{
  "vocab_size": 2886,
  "activation": "tanh_gelu",
  "norm_place": "pre",
  "bias": "all",
  "init_std_o": 0.00737,
  "init_std_up": 0.0361,
  "decay_fraction": 0.69,
  "decay_shape": "linear",
  "final_lr_fraction": 0.0,
  "batch_tokens": [16384, 32768, 49152],
  "doc_mask": true
}
MLP neurons of a small language model. Each row is named by its layer, matrix (up: input weights) and neuron, and shows model dimensions 0-95. Each number is 128 + 24 x the weight over its row's rms, rounded and kept within 0 to 255. Numbers have three digits each.
Before each neuron's rows, "fires in" lists the words (lower case) most often at its 100 highest values on Wikipedia text that the model never trained on. A number after a token or word is its count.

fires in: "on" 59, "ger" 6
L8.up717:081123133170153127142096127091143124112137138118130101126098130141141131117103142130130138212087099087147093090128160122158126149130099177090156131102141146155107150150123122116102151108146143124132103149145180094117134113130076145119123120145137117125165152141137127128155158115115122146

fires in: "1" 20, "5" 10, "6" 7, "4" 5, "a" 5, "shortly" 4
L6.up9:136119113116124129178157142085109126147141144081133086128122111120140142162093132110102140085094151121144077170130131142134147116132139157131134106147143137110127161136164121087133137120116120089129109141098117152110143120133154073143115115161140128104141139173113065116088161090166115120

fires in: "to" 28, "not" 9, "t" 7, "we" 6, "cannot" 5, "does" 5
L8.up126:089115093156119100123164138128141083094104109120124164175160133133114110109122123160134133111124189125128115148136135121114145158101105157141156134130159111140153126118143140097137151181142124105154132115122135117165137140129097083113170118114171177106118126108125122135191115130129141100

fires in: "as" 62
L4.up569:180117090109098109103112128131114127118146133132109068142076142158145161102131116128138134099108099138139137134118121125104137109148127161125161128147193156174129127155123107188137144126158150111140105164117123149134099151150118132122144101126119065108177166155113159148110116139110152111

fires in: "that" 55, "to" 7, "and" 6, "as" 6, "which" 5, "of" 4
L8.up303:126158166122142143143145103104127101101148087111142080149131123083148164125119104138103100129114106122162121130150100130118133143122122128133123139138095177105145122121166108132110133121109126093194112127107141164100093133131104105131135219129168103117135122124155130145155100154143169127

fires in: "can" 26, "not" 15, "to" 14, "will" 13, "t" 6, "may" 6
L2.up94:081135110138134130105172107113070144131126157088107170144118148113094138143123101119119121137145132178122153156130092123110146140100121121117129116097161177127133128169122141133140140125127130094178119116127089081170130200144125110156099168120128190110109103108160129142132094131112090151

fires in: "from" 70, "of" 12, "just" 5, "about" 4
L3.up506:162098093140129081166135138124145132105131114148157104115167116106126119067100146159099164125121107154121138108123113090126131153120134146112137146114186114142136098145101171104081153117095112130129135177149106125115116065104162124183111131131121132153153132111148146132116116098146125116

fires in: "of" 27, "husband" 7, "about" 6, "1980s" 5, "hit" 4, "thus" 4
L2.up264:143141119157111108144139147131171124155145167094109100094139166149099131166120110121119142106156114140109141170103081148123166157149111136146156142110165112093136136160127124158106091125121131163169140202083105164074124120136172132165173129092131122113159127103137124162163100117135138100

fires in: "with" 44, "website" 8, "career" 4, "months" 4
L4.up486:082157133186118129155086133136154156121137130127138133122098081119140158152107135137192121147150171104113126131136136121050106157168093145129146093124114130106128114118128137102102148143135151115179125127141115126107145130081200160084130120132116139112099158138128162077138137165132118128

fires in: "after" 30, "when" 22, "before" 11, "later" 7, "despite" 7, "first" 6
L8.up202:145138139176139124116136140165145133118103111118103132136114107106133173093121131143116115166164121096101145113123146125125107123152142112139180126145129126131122111118149123110085129156108126145116144082170126166134137112119081067116120136108099093140112170123093135113128129130123131133

fires in: "to" 62, "know" 5, "speak" 5
L6.up408:169097123148110120122091120120136106115205129201125135118164134130102107128088112150131113145129129131155131105135111121125108135143113144133163149111136103135115149096119099123123160157111075130173100171168143100106166117137134158167093189110136138162143141123113132095136100092115147155

fires in: "in" 41, "mississippi" 6, "low" 5, "club" 4
L3.up675:184122120114152115122113172131179155112121121164159086123117143116125137152085182116128170114097152110169168158110104126109118171144079103158144123139153106157142168101134143097125131143100123090105141113147152153157122115119101105095106119111129093131103124178104109120103095155157129166

fires in: "and" 47, "to" 33, "since" 18
L4.up361:120145122167124109147123119135115127121158122131141053150117135108144092136142156140122137142122175161139133133149100161088137132113118188111135167165132061122144163143106124098108140160137107110135176170116113136117136128106125084122112146130109140125127164108128121160175116125145124177

fires in: "had" 18, "s" 16, "has" 13, "cap" 6
L4.up256:142144159120120099182131088119158113152098102083130115091062146157114111151134109139174181138101104114129120145091099117117127122147059124137148124145163116135152140135075152145153143110143112131136148123166137129158101137120149174117141129133156117104143135105141177156154077090125106156

fires in: "a" 59, "under" 8, "damallsvenskan" 4
L2.up226:145169135123131152120140139137095124169161115095112108130156151086132196149132128145125108157122077122197181131147126101122094139148095121093111093104129098130086128115134119167135097153146128107156110112136153152130116113129136117151067134139121139154106156129131124117134114160087146129

fires in: "an" 33, "a" 32, "american" 11
L6.up209:138140151137099079138128136182134104144070161147141126106121146116122096087140141141130163156092125170135137115171154150142161143097128142099149096121106139108149165153104145116116043109111155142144118159114116102107180124149130105156146157124129106096111140141146141124130138113114098118

fires in: "october" 28, "september" 8, "april" 4, "expanded" 4, "deep" 4, "mcgill" 4
L4.up549:101101133145172160108103077098121167137106119166134138166126182140122073117139158202117151151124140143124154120123106100151085101140132150166133103122118110153115096140154106131172119112153106107167120095090149096110146131116143131129132133111122111144059155140164151123124124120137145134

fires in: "the" 67, "a" 5
L8.up16:134157167101131147151129137143118107079140125143127168152084137122117120148092105174134123123110138137131168120132126148121125139095090140113136175104088151131125146097096189132141156128097107133117125123142133145140125143136126154112095202125099161101158092136122164122100108097144185155

fires in: "west" 21, "of" 17, "action" 9, "east" 7, "bar" 5, "acht" 4
L3.up215:099136125139176156146125125166116179151128127117114103155101132166134157150138143145102113113115128112118125099131106121140181136105124138158145145115117182151102097126120140151096145129160114141169128141107095095176103088161089135150150105132096146104099097115107132158131138100125137141

fires in: "when" 26, "where" 19, "so" 7, "although" 5, "while" 4
L8.up705:115165149127133131101115147154134153112103164100138134136139171094120132123132081166109130148137139146193146071129152113113110131148098119117158115138149106125122122143118135185115084094168155142167126141121160152052102182156077112128105128101139127116128111089136111141116103146137128157

fires in: "are" 39, "is" 17, "to" 8, "serves" 4
L4.up288:101098118129173164077084119137136132164096140085116120159125128109131124128139136164126151080110157166122161091130136152124130115109128139121124128131132144095131114140157111138149137129099122080196115089149118119160138151116097089170097153108131139148132092100138120126148155122117163163

fires in: "of" 61, "see" 7, "she" 5, "for" 4
L2.up130:137125124119148135132130071165158129070122125113183135155128126087110165168104141139161159128091125124148120139121080119119131097108097159096111118132116091143111095151122169120103130126161133086147158126143129091130143068137160160156135105176124132130146142138121114094100103142113150138

fires in: "will" 23, "can" 20, "would" 17, "could" 4
L4.up561:113121125135164134094105153090133091118148140129153141113146175112076117129107100158087097116148166086141137160145119148106168130099158129112131130136118111123105146115111111104127085106150123105100088135113106106153169141113147107130113121138157116124102142127129154150148096122165140159

fires in: "to" 54, "also" 4, "currently" 4, "may" 4, "not" 4
L8.up762:126164121114137095126160137084127132122103144136133122099139120110133096160107140142081142114133173131064072110161159119133133148128100171133176143114142115103105128130126134170134142132090095111094127121110129087129161147112074049143151132119102161131113126123152107106126115121118161160

fires in: "be" 38, "was" 7, "to" 6, "is" 5, "also" 5, "a" 5
L8.up626:093091119165112111123111131135128103124106078088159125084117175120105124166097070129141136149081122155122106125146107159112155177101120154116134119126111106130125124158119093128119120151123124140118101110163161133131133136131115103172071139112118143102117133108129172117148116111192129150

fires in: "and" 44, "ekaterinburg" 4, "academy" 4
L6.up661:144134142134061104105109120150125101141150117109201114137136143149161131159128146078120100139095102153133136136140140121080115127158142130109107115140146142143115106178094103162118112128075136113123121136135134111121086142157129129138141085104111114124151115116097085089098166128147177152

fires in: "an" 35, "was" 11, "been" 9
L8.up322:145146132143124159098114095202109093118115144115124138152101133147123116140184129134105099130088136112138125122125155135110161127095134107170145093127151160093125159155150171131169153130111147108170135114120157134166127131150139086158112114131150127112127172104098097118117093132097114114

fires in: "when" 22, "with" 18, "after" 14, "get" 7, "following" 6
L3.up648:152137088149132148090132093132147086088151112122154117146100145126167100087131109130129132140098143162116167077161106163124126162118080134137107134132129130115137140133085079117130135149133148129157136122158084154085110152114113176105085123165135116134118132147133105112130093169114168147

fires in: "a" 33, "one" 18, "was" 10, "career" 7, "an" 6, "mcallister" 4
L2.up516:129148145147146127132134156060119100085113130112160111151115102085157190060118111132106127126128164143124127167144107113113088104138134083129112127152127149121169129157119171091114109084113132124129118101093154129146110129151137143088164111139130107127127169087107177104123128148132118139

fires in: "they" 25, "would" 23, "to" 14, "who" 13, "we" 4, "should" 4
L8.up439:106137137121172083179140124135147144161130117152106107148152127128069148089117165118095125144158158147107144171083159121120118090059097143127119178081133127098124175112131125141113141107120121103114119148174153088097146149118106108126155166113183134106100121108121127191145130146155149158

fires in: "s" 38, "their" 15, "4" 6
L2.up624:120135182135122117136129150067150163134145116145127119112161139144204128132117140122124118170115120114107107179128139163143092145109153134102123121143114117161119139160136126130114105122167089129128123097135095141145113098094105217126145151106120160102138146156111174160103141116100077146

fires in: "of" 49, "for" 10, "together" 5
L6.up615:142104117151100168115093124110142121135131086163127109135140125137144122111122092125137182193100133096106157159159099142141112112133132159125119115164146121139116108111101094134117168145139099150159140129145156175136168124102072120080090118127110164130152124111132124144147112143094122089

fires in: "she" 20, "who" 17, "built" 11, "that" 9
L8.up116:086118160113095159111145136140138128135077118123106151115080143110108116130111136130143124120126085145129169146120136123105130107148141119134147178150153149122119148133171069128136132120069133125142145097118127123103133100207129099123127151121159103095149145134118128149148124178090123166

fires in: "1" 28, "5" 14, "up" 8, "on" 8, "to" 5
L8.up519:149170152141201066125138096127145128158132132122089103167192140121154121119135098142140164091130176131141140124125086171156181137140140164087152131149138130116128139135136094098089141116137117108134153117147114143147173141126089127141088136147139110125162148098123158108141112122092120133

fires in: "was" 45, "is" 12, "be" 10, "get" 8, "being" 6
L3.up109:133147163122137163085107156099116151140128118114145138090143108122103151081114112126096124149122163114142162169122171138125189163076132154109131092152120150142141133119113133094115111146092193114150162145134094099085120133116094122194144134108079159149127180155103094120147145117157130124

fires in: "had" 14, "for" 13, "that" 11, "to" 7, "included" 4, "connects" 4
L6.up485:117145109122106156096147093109121114127125164123117151137151101086103152089110110091119144083143170156131088059147145102107104094155109153133092114115109130157117152142164138127129151116139147131110126126152144148119125106114123096127125172104180147156171161156154136073157113115138108170

fires in: "the" 34, "at" 20, "their" 9, "ifsa" 5
L4.up697:132127151141106128126112084109131126136119097153123164176124137148123171133138087112133089135126120102138145117138106105078133071115086125124123137143113138118140110114103089120128163160101187131147120112135121099149123084135114145133099150156140129058104102138140122130106099150143110105

fires in: "on" 28, "of" 10, "south" 7, "in" 7, "arrived" 4
L8.up567:111090118119126134172133085121106116130116077158137084170132114079127130138097116136108170122111125156190128122096091106158098136174159142150134125075094092123120113108163140113134141105146147113131106111153115126159117124155117118079160135074129077141139112095113079127164123120151105135

fires in: "was" 16, "is" 15, "motor" 6, "pld" 6, "turnout" 5, "silver" 4
L3.up244:105116125118134123150114134073159108104129092108187091114132124141158118096133111135080133141139158085149120133140149155133096150070135125151145162131131121143114130112134103101168106116159156116125182107100116143176174087173108133108147148133117124147103149145146106112102149147146128140

fires in: "a" 64
L6.up434:129121165117131137149111059108178103152105165098128088151148155140129155142137105129098127125104126160107145140154139127123123121178138156100106100137111080125130155126103112118122127113140179120139135134125144127131075103109144109170139147154145107121103153148127121124106112175118134083

fires in: "a" 37, "male" 8, "young" 4, "karim" 4, "wodeyar" 4, "youd" 4
L4.up465:130120128126119117130082152151191151120127107105114106137109139129125178133128128139100166147102082126099172148146171129087164136111156123118135096102120104151136120111123100076142170144136120115163146123169105165158126121074167126131110118115136134119158131136129129118151130214139122136

fires in: "album" 25, "book" 9, "poetry" 8, "attempts" 6, "novel" 5
L4.up681:122072083114133137092128080106140139141124105108086161119141133138147100136132155088124121190163147121161097132128103152178134146123165110086179119152118164144092170148086152111132139113166107149139142111132151076107083129169160107127097130143103105101119148132155092115131088162155153157

fires in: "a" 32, "the" 29, "small" 4
L8.up731:098088143143106133147131114124157097159108104108140138127111162123146117162135122083132103143145128126164115148106128117136141129147181116123146150135109125160140134131118107132106149114157113109146157109156132139137182158114105124129122176150102115091106123099143163114112147119127087122

fires in: "an" 73
L8.up192:124117138095095110160110134108088128127140099119137142136104140119141135133110114118094131177141124137150107145115139151128079125106154115134113145116155128148139146114090137126112104087083165129092077141139147117133103151117152130157139128118118112078183161115145117146117132065136170139

fires in: "of" 64, "risk" 5
L2.up547:107181127140131115114120104105103178079119162149113117084108133119106082120101132148101122117142135142138098128100127119104156129109151134118122119118098103121143093150109137107148141153139117135153076131087131087157121082132154133109134150122101130129124130139106066127137102117135157149

fires in: "to" 38, "would" 17, "can" 8, "should" 7, "t" 5, "will" 5
L2.up750:095141132116159133192092149119131122103134146125100083132189169109070113120111121151108103095135152141114134114127125150082169133168089096125141149112163176126115134157083184101096170141122101119152129137145098122151137129106095140170111116134116096145123117125150140146150094109127130166

fires in: "of" 20, "year" 10, "throughout" 8, "night" 4, "pickup" 4, "album" 4
L3.up130:106147081157147141100125128123107136184154116116123106143153126113142092112081126136157154154108120124150089181083092108128131120165109171122135120130106132106113128154111132131136122131116113107142139150140104190109135157072119128165151098090079100086104162147144136160138108166154114113

fires in: "on" 67, "5" 4
L4.up645:109123114174132106147132145105105123119132122133100103165157115129134128115122183134166091148127133133146109132127157122113150094153126150145155127086141151093097137135100128137109119109110119137126135152144099149131158166155079142185151131161084149106137115154134134137136143137170131071

fires in: "it" 25, "to" 11, "they" 9, "would" 6, "there" 5, "not" 4
L6.up271:116146132134088107163135135108126099131135118113150083100121159138093110134117150150106144120158169115125145145179113119117109128108048163147141154092136095137100133134115130116102162111096122099158101114103148121096141114142117124123153114110087169088108140138145098150125080111109140114

fires in: "of" 33, "in" 24, "for" 9, "won" 4
L6.up722:116130091134091112140146077131114152106089152130089128132117105115163142103141107132147151134133135144065079130115157122147145095106126158121150103108148157117092130132128101153100143120107150088134131155122103131089145097152132100144133154115115134142133142139114138129152105121140093118

fires in: "at" 58, "by" 6, "to" 5, "czech" 5
L6.up227:112125150133165091105121130129147136121129122148137108104122155130126115102145104116130115124057135131123102117156115150116160186128137153104120136123143134128121146147136151103144138112126103119129101121129127077114137074163075122131139175096107147116188126114111135112104118142118156127

fires in: "his" 36, "an" 13, "access" 4
L8.up456:160190132124114145134149095105094112138130093110114148181101137126145117119074136143107133134109077123120117175142097128088126140167129144110133106165114167112127089124118118131152162101087110154154144141136120093127127164142146112139167114136128148116107117072093140153172151132139095135

fires in: "a" 56, "and" 7, "via" 4
L8.up616:116123140142129105125111103145121120134089145115134113146125173166122104146113134121117114123131153133127108137150128145137123132168142124142138213142141135085150150170138178119156126141111084087135133129121134092133165134138092151146093159075161126137149130127143136120106124167159160137

fires in: "at" 37, "to" 6, "on" 6, "based" 5
L8.up151:104143115173127118143128081127140114109125117125151146112109140120123165151091135149108077136124097088092083139175191074119124098109121127147125119162165133128115088155098140088120150122169172141122163155140091134109100174090158110099141116149126139159132129094105122112137117117186176110

fires in: "second" 14, "third" 13, "first" 13, "in" 7, "loan" 5, "1st" 4
L3.up3:128106111117138191121084158129109073124117125124149119132161120122161177124125125134142114135086128118145119173105136104102107111101162174141134149148109105186110142179135119169110133116128132143118115185159127119158125157164120100105131081136101110120110101122136140089135110097111126151

fires in: "for" 47, "force" 9, "former" 6, "forest" 4, "forces" 4
L3.up651:128117108164099142119076116116138136144169130139123149164115189125141092150102115130122140136154151140131125132119075138139097143109116164157152093115155148121186117139166099121141144158117127103160134101133131139150100176105112097144132119079119134122159147097093144123125153119094129079

fires in: "where" 16, "when" 14, "while" 11, "which" 6, "things" 5
L2.up44:129172152132125104098150163127131134156123128145104131118169097085150133137163122160115154123144137133122118146126152151138134137137102095100165130104131081116101126112081148132116121108121091091129099175133113112116096160133096143104146107104117124129086081128154113138145092119185190120

fires in: "a" 73, "raised" 4
L8.up766:176131171130128133127167164115155124105120069127143130093121134117130123147088140147139089130098144131147145092120168079089088127090121109141129144147158138169126163127098127127146130130112106134126126140118147085097154113117117133121139104144112110129147171110123107134129110119177109124

fires in: "following" 14, "of" 12, "during" 10, "starting" 6, "launch" 6, "ottawa" 4
L3.up347:137126158144131124083201053142131146101127095093166126114118158142119136178117156121132109129158141096084121142083126122153109128113143151164111129128120109145116100131093105162107133171130126169131088119149109151172124146121126118119137130150172114128138153125082147103103120154096109151

fires in: "year" 13, "second" 12, "first" 11, "son" 7, "receptor" 5, "end" 4
L4.up292:128121119097118157072127108143103089116112119151124123148145104112141154102133076146153146094146132084084156164084126118099146132113177121090145144130139126132115103143132124140159107141171138155161157140087128130132129150104126110096118130086093139138126141128151117122131141115118149128

fires in: "an" 80
L8.up571:139108114131116129129116113117088113137122146137133168160087124119158108160143152121165103150107165092165133130122122128102134082098120103143122130158125166134111145143111181114120165076114155127178131156162121147128141155153135110161118127160131148086137155127147158125175111142117156145

fires in: "of" 21, "all" 15, "multiple" 8, "70" 4, "several" 4
L3.up520:164143112133142169121130164160186115121134103119095108151145126111146128127114125131107144165135125118118119138121143124139138142144107123148127141111115114110080121142140165112140099111173124107137091168091119141181139141145096103140135156144144117086156121125069127167119140072157133159

fires in: "with" 83, "of" 7, "are" 5
L2.up621:124133098125125100112100113147156127112118173091092108167103111125150149144146100119129128154091185122111123119151113137157141117131093121139107125117119111083136130124099160123136126127141153156135118121155147131096128113131145107113135138127128163125116150150123157114149106098124118079

fires in: "to" 80, "not" 8
L8.up587:113113132147140121102164130133123110117159111145127127166165150081122145131130118124132161118134202161144138134127126126123145145084115124149141143119135117109161162157102157077115138093132117078100132131096093136129118122114146137114135159139154143094140126109071122121154124092115096161

fires in: "of" 39, "a" 7, "for" 5, "in" 4
L8.up294:125154109115146148133155094097096097136057160118120101127128157122134114120102112126144129103157113143107071146115114106108091119157124128111108160116130113108150144183095123117143112125131119122146134058154111149140118154171113172120143098173172089109157105126133117103201157149126134149

fires in: "and" 51
L6.up85:123131135102138093169144112120112156128138130147158079122098111135123141095150079123123108093156092149139164144130083132102111147145123149126153139085128127158109105090093136096154129155116116095107073110119132115139112140157118113156087131136137100141158119152145162096171123098105161160

fires in: "an" 74
L6.up154:153134087132148160096102099131109126131143134088126125127105135137153111115149116137077140136134140159200130142114115120065107092110104134128144105057109141110110134120111133119180121122074159158135132161105136129162153134129139157102114116124102151075140115159107152106137140085124101140

fires in: "s" 26, "the" 22, "their" 12, "its" 5
L8.up146:129132178124123133123142144065153134122144100092115149114095117126119128131142161122107124131155099110146093115105140078139133077129094131153081084137130126154182155110142107087161104116137147136134098140115120102130146121130078160185158152090142104179127149169108137106139153143152126125

fires in: "american" 24, "us" 11, "states" 8, "pacific" 7, "british" 7, "european" 6
L2.up746:109076149086139155144119123152123088099167135166143104143163130127137131126160151096141146183121105124086123140144116128105085137130127132154129092106106120139180093136137153130114133107161121126166107109174154183092117120142106142134111124100114109171118126175090131148047081162106105102

fires in: "for" 20, "before" 11, "while" 9, "by" 9, "to" 9
L8.up389:185115122172156141117136104129141121113174148114103134113137137105148104137135095160131120101155121109121103151093133140061124124094137132112148120128103139137136129140100113100124100146136080130184132108102148147149125137123141088173095130130135169149141153104109094100093110110150149157

fires in: "by" 47, "lowenthal" 4
L3.up551:118151155136127101120081118124111159103166079145105120133162129138122129078163147069151127111149122100123110152125093114107120124133116088139146110137168119120127120155143132143180126116133151118162110155107137122078128115143123091136116160146095142126152094114128106130143127108134166148

fires in: "with" 31, "where" 11, "about" 9
L6.up113:135131128151132119135077140126138133134176126114147118126079114095108174080109112138095102149134130154116073104188133110149128120133112141082177101163126160146084136112098068095118124119130168167145116130105108108113116105121111146156160122106158142123148122144114096090149113103119135130

fires in: "who" 27, "which" 23, "that" 6, "idea" 5
L2.up441:114169135120143150107159082150128127144105110115144116102124093104141091082127159094163143152135130130142167142136176147088123139138079150120151124165126121134128148123105125107124080128149203106113125104120136147091099100144114135115085140130145131128114147154152114144153102108148156130

fires in: "running" 19, "footballer" 15, "label" 9, "qualifying" 4, "guitarist" 4, "athletes" 4
L3.up743:127136135135139141119114192085169163155120104110148148122143141109098137118128073172100108077086164101089182147127141082108104145148141114104124099129138148113095143163150113140108135111099138160164112116136140121072139155138144149114192092141128173133091135134131119129122123117143102129

fires in: "to" 46, "finals" 8, "final" 7, "karim" 4, "fell" 4
L3.up505:126100098162112148134128106119130117138116139134108133087140118130109113119153125158122099156121131105144130137140089170039152099097129150109123141139137119136108133092081136100134152137115139089124126112179172143152089155099147101152128119112140170179138159117105156134123106117145080134

fires in: "one" 36, "to" 14, "an" 9, "a" 4
L6.up156:173135134125130124104121101117158111101107148152118127125110146132130132118166152145102151164105149160119101114151120100085124142110110127161140129105119111108171134095086160099142178128104152110154100124132139160177127112112140162123129151106137168152122135100099120163122143082139164194

fires in: "united" 32, "second" 8, "vice" 7, "rings" 4, "secretary" 4, "rolling" 4
L4.up713:151131135128149118166114111139155094088144110148106140168122142118151139093130106121113141137094175105102065159099125068119145064096140147117122130123139126074151116135099110142149116115142197117130123143139129149145142161140133168132133114121102113112115137145140132161123110098132117143

fires in: "and" 27, "number" 10, "ground" 6, "constantine" 5, "elizabeth" 4, "contest" 4
L4.up262:092127147106090144167129090136112120120148130118123145180141137148128121162099134135142091158108102102178135072117105130133108086148142135119122110164108164120172080087120133128160164114104160122115133126153114174148079155123145139098109109091145142116111113136139068132121114118114162140

fires in: "between" 21, "from" 14, "nuclear" 9, "brommapojkarna" 5, "baseball" 5, "reduced" 5
L2.up249:153121125102108121117149152159124175083139097151131094127103182153140138109133157101086156179109134138138106144155133119143148117108098132136134152121129161100119137121126114161130156097151119142135104132132110139143119124127110094151148113132133106087148102087100119101104144121115142125

fires in: "in" 31, "near" 10, "bar" 4, "to" 4, "at" 4
L6.up264:126103097075143103135131132125077106154173091125133139137097129134108104195120135110082104120125121145131088143154142126135126106165161167163103083152106123172148114151110122118118153134099110135134170128150109139160123138142095124130113128133131181082151154138096135140111099119109155140

fires in: "one" 36, "per" 5, "master" 4, "brain" 4, "highest" 4, "woman" 4
L3.up289:127130133139132136132109130130151109104128134114110119106146127110129127114152179117128079161148148115077118117100107124097140155132093167104107129150120156160099136150110153097135134109146096132114110123117084100141086155141152159127101143088152106176113175148109130117102113123142127159

fires in: "a" 52, "duke" 5, "dukes" 4
L2.up214:113101112102139154112148138108121090132102108101151122122117144129148136129106147098109103131138122143135137122123125114102152178143093163154171091100150103132094153168114109153126105087098116111129163100108102140100121128091126143085127113154119137122156125135160160155103127148130129075

fires in: "it" 30, "them" 7, "place" 5, "again" 5, "there" 5, "items" 4
L4.up521:173147148159125149117121124082119120142136067152097095133143126115133134135117145140126119149125119128154109131154147163155094130130101133140137143160092094117139073102132096146169147130140101180169154135099127118128132126097152101145129123114124151085065135111128132115151130115123126084

fires in: "most" 33, "brought" 6, "mostly" 4, "more" 4, "best" 4
L3.up462:118138141113126141096164127109103136094118119116116187135104113103134179173128164079075141112102111115096096138141112121124118104139117172164125113169117116143103127125121121102150151119105183146127110104131141167118141145149135117146184139162148134112125134126055114163110113154116144154

fires in: "the" 37, "s" 10, "its" 9
L8.up648:166153142110087133130119123110112100166165142114127119094127088162124115109133141146120094125165092095144131165117151088139164126169082158133122123136131102111138129154155155160140112140069112145135100118093117086124123133154107120139090173119126113109144143141143124117169122090132125112

fires in: "that" 47, "issue" 5
L2.up566:152158087127143094078161134120139083152139058120107107127177118140118162134144125143091143150166134163106092128122099143118138109138104132111135141125120148097125128151103116177128154131116121172116114162122154162137159128163077133150108100100124113101160099144097118133102166122162118106

fires in: "following" 18, "same" 18, "this" 14, "awards" 4, "these" 4
L8.up309:150134152128128108142151134179121127130147095117119132126172154152150126133168129124139126146128146123125147125125112132131135124123196177131112138152125075162088134094104118150124112075092114127166069139115136154142132137113112143150165170116124135137154119128113135131108134103106132140

fires in: "the" 22, "of" 17, "promoted" 5, "s" 4, "quality" 4, "its" 4
L6.up559:156121136095095130157172114104132110168146103178096134151135130115123142115133161124155185123169126135134128105124083105158157128117117128118134145167084144149148127116152161142093084162111133160142140151140167087100110122124127151139104121111159123127157123126144133061145082139100133125

fires in: "in" 55, "at" 8, "on" 7
L6.up62:152109127129123144129123120156108129141132120135146099123146095131091115120135126093164109120160136124135092146161131113072094137157109131130136111132110123132144142156127146115158164171147139116115132162153123119103123132129139090076135106090108136138158119114119144133163109172092169113

fires in: "an" 65
L8.up765:169126125168102128120111145149080083102133128123127147127104124086141062120131175119139168122132161138137120164116129140109085114123124128150131130135127190100117125151146157144158163104145103128154117070134141139120155143087145120155129114168151154161098117122138149128123130104145174105

fires in: "on" 73, "by" 4
L2.up709:126098099091185092066114052151138133108117102166144142132115135168139100126105159126160113143123158154096150147131091113106143087140128143158129140122119097132104112150117112134129171107132115098123161132116119126160133133133112114133106145164136165111157117105112104095145143143137164149

fires in: "which" 31, "said" 13, "although" 12, "who" 8, "so" 8, "stated" 7
L3.up281:141160149137131080127144099145151131120140167110124123122117134117150115096107167166132063121164128152123111076138117123136124136128086126111150162125135147118112188155128127104130117120126124165125102107088120152136134134107106124121153145099146103125116096148110118131143093112105144128

fires in: "its" 37, "their" 19, "be" 10, "also" 5
L8.up263:129108195097080129150140110075103121096158104095106111111141134106084134130083168094101098149138105127138123158142160108103112085136091132134126188133145110129158170130142125115136132115142145091139109149150100136153165077136106160171111161092155129129151116131099140127106106104130148145

fires in: "all" 37, "most" 21, "both" 11, "part" 5, "mostly" 4
L6.up674:135105180129101142116151148161110151076105135115090126149094137121123108143128154119141092125088145130107108126148136135123140128089123171163135163124110131152110155136129133162135128051121126142122096191098086131135079115131114101170133155153137114159123139159107113143158139129121166146

fires in: "to" 48, "cannot" 5, "counter" 5
L3.up133:125127098118131117179135137105132137147138135121112080142125124140141082105130120116154097125127100139136115154118094133048142164099121161150112133127151128161137150164118108173112130159146146120192140055146091132124125067137096122143123134115133155097148110119109117145157127148138087157

fires in: "at" 29, "during" 11, "based" 10, "following" 6, "since" 5
L3.up243:155112134088121120166119070137139112127140140173189146120140153150160128114117094104115119157107118106133139160125136141138131137129093145176122132136172141150131112137115121123098149140101138151209112121160116116120101148130118158098095055131136171136108086154137127057125151131114109134

fires in: "of" 43, "as" 12, "a" 11, "under" 7, "full" 4
L8.up285:121139142116092197119126146132160111144131165101122120134122086160134098128127102133150090132090157119115133159095120105094135159131161148168151119124199129169130116109130115147142106114105146120134111138144127162125118128158125133146168153116178099135138088146079101134105103162144098132